python train.py --n_layer=11 --d_model=160 --activation="gelu" --norm_eps=1e-05 --parallel_block=false --init_std_qkv=0.0395 --init_std_o=0.00842 --beta2=0.95 --decay_shape="linear" --final_lr_fraction=0.1 --seq_len=512
MLP neurons of a small language model. Each row is named by its layer, matrix (up: input weights) and neuron, and shows model dimensions 0-159. Each number is 500 + 50 x the weight over its row's rms, rounded and kept within 0 to 999. Numbers have three digits each.
Before each neuron's rows, "fires on" lists the tokens most often at its 100 highest values on Wikipedia text that the model never trained on. A number after a token or word is its count.

fires on: " place" 19, "\n" 11, " 2010" 7, " at" 5, " 2003" 5, " 2022" 5
L6.up128:466532457529556578432459496529527574439498485506437542474529528488449454559496478496489533523449451516489420499492467513566493478441473428560579542506402458573350522422567491495626529503400471559468513502449504515524489463434573511488526455505584573393459508487586446548517541521489496432524451503584468531491491480447522551429469510412558491526456570493556476533522507603507497549497517629525558541415517489513488557507524614570549569476517627559490461429465459573470532572463505

fires on: "|" 18, "[" 10, " I" 8, " $" 8, "'" 7, "I" 6
L5.up151:492507581527514563436465442519510593551461423378469547491506465464579640580531479425452471495427586428464556389484464507495432543474435456459538526492465442517524441462495493547529508465543570546455538508447472520551467465524456564458468521571450522515461489539576579472456490508438518551450531598582443507487572523438523608566560459458519486512491465534581505512470590472531398489473602560493513421449466435485597503499484555522509529535496454487566499565551530502504628465509485

fires on: "ici" 17, "elli" 15, "ti" 13, "ci" 5, "bra" 4
L4.up307:489471532480560440474495517562508485478547587498442537508525481403499502479441468511465404476561536458426452499539484564427478527491476495500557488499419596524439549530528561521439507531540543435415534488513499493509439465474460525625537475492508500496459476440456438416481436465531495601485387423499516483563417487465383532505436536541507518514479531496563434503474569578497474497554489541515431411540530593520504634512556471475561583463479404485519516619501484552500548525609361

fires on: "le" 16, " of" 14, "me" 14, "de" 6, "co" 6
L5.up293:515431510560502397566463487428471543462507494448515526485396411459487452537434409499448457439517620485453439511506522570516496560474476500526495428498441566585526493479455442516526467516443524418544550544464424494538517562532514515477509504531498384550586510533472508527507559487493497550562525405502522601616505430394415521497445509432525513625505462462544501567417428471501513501561435510485542507428543484447535465555542517488579511494440505511423557528426434557441423606510481

fires on: "." 27, " The" 17, " an" 12, "\"" 7
L2.up337:493472480542476471460477475509469487459477473421506460520477461575520517463438593440471546416518516499460510576435503516490600516453491499473431446495523519447491413449435441447582479583468526475489624440457530480499557537446481482502538475560470555480503514450478475513532493447437552590503436554388473553496613548446418440553572514589455506543399529545457519499489513543544405433579511553532493478508543528574519563448522460511408497364395564436480544548607528469495434572492517

fires on: " qu" 16, "cc" 13, " comp" 11, "mi" 10, " exc" 9
L4.up403:541415513641518397544441572477416467440443542545493470487485539540476502453531472362475441528493568561596411486521583493456559525533390452508564540437477482598422558461495511497556565560501507502562440511497495571508452502515521548481591542496515392492469563409586492451467562508539487464470469524410554594493471524489419454487471468534491452454527558584489448479470486547483458507502523535537530550457565507479454478560517371515461498525465563621489491536513524514451473469527555

fires on: "-" 31, "cc" 9, "z" 7, "co" 5, "eg" 5
L6.up267:565514484487449516499455523517535547481509440575518538455556510476458566511504498480457562432461561459424484505560519518502551574506469399454405416526489519487505516352593450326524402483466545512504531521407447528512458513595477539437441420496359416496502652546503525458531445510505515520453455562537499635463548431465479508566492485497526524500539447564439468531519548529481494564459522571505488552527484542517523454483505564535549545471490538516573541512575490525480514520577444

fires on: "ers" 30, "ns" 19, "ators" 6, " players" 6, "rs" 6, "ors" 5
L5.up449:465565567512473657446496486558546491559532398453479573415507530508562480622539486536479514443495440507508458504523454514522468560527444491486461566426469577432503509464517607504520531509384489533610606461405603453567485501495494534498487487526459542461464531570516546529509585467460553443436429489449492466447421488533496496480501499556537485532505483387543432497476456573497583509507492511415550493519593616541480504504461542521534514547461453429372570502539435523477507517506477

fires on: "R" 64, "ipl" 7, "inth" 5, "St" 4
L2.up2:514502477534464608462438436487571531558532450539433568405534577573494517462489557546480472410462489439493446555488504516497568519544477442505508423437468444474485494532538486442523445481519473497543604448519449635609505478535564494568489503489465528517475493542505460591569538418550525517503485563451441478509501453468473476534566511403525490484543584526476459530530430520491443415520592525418505479471497492603535380447520497483560516329481549457514497520562458554508482575499383

fires on: "." 20, " he" 11, " =" 10, "H" 6, " they" 5, " which" 5
L5.up206:472433497454445537422518506459496480527507553487422487466420530567513524492483492572501504514439518485504475477595552549460456589458541494410492541552436505531478488509547486463544531435575594519554497505508602428447556423522535603522445416581512567570555493521460482527461400496508452588444613596429470480545534533537496496648602454452506433537477543560462466513443502502565447428520537460542498362498514475463506449484512443534519483518496499527431509642468460501522521493506423

fires on: " des" 14, " many" 13, " several" 10, " ex" 10, " arr" 9, " conv" 9
L2.up464:579496532588543487551469579521497514499410475529501595486483558489496491455454525429429486512449519485532507447502536659469470497475438522565636459490452485549494466473405445477463537413418430462542555561504454544473539442600592483497563480525406416502397491533463488557486500417440604441495447546432516540594422495493484525477482533478517612524502533535529428503457486462505547508556561534476533484480493548481504449486471506498511503576467491443369501588487490571466477507424428

fires on: " all" 15, " such" 10, " per" 8, " best" 7, " various" 6, " different" 5
L5.up71:470398568597563514527467513431536475486403601549534555531472527457453476501457546442449508463480513523542504510577526469499575546531520537597500444492438518604436496513460580416479520607492526516483486458582509392490549475624507551464463528516494479538539528537513435437515580453458557454498497498458474515570477478571541493417497530413455577484406533484350499588489478541526389487501443529482540454426474519468544441397485528482521550514446576484437512490482496558436449558475450

fires on: " a" 17, " /" 13, " an" 11, " (" 7, " km" 6
L5.up87:460490495495474535495476564423552507434411531466444490567467619469471516534558477524485545504406407555624443521555424539510588447522496486476511509492480487481404509457489559378524553532487484531510513514529596431451534452567546480451498482460496474451389468473610465520549564518454544474532490485490520524547452548514473522494520500521536411464538573520456465557475434591575620481485543577467448455406441566510512545568446587562506466459509614544431552433546477488445510444514541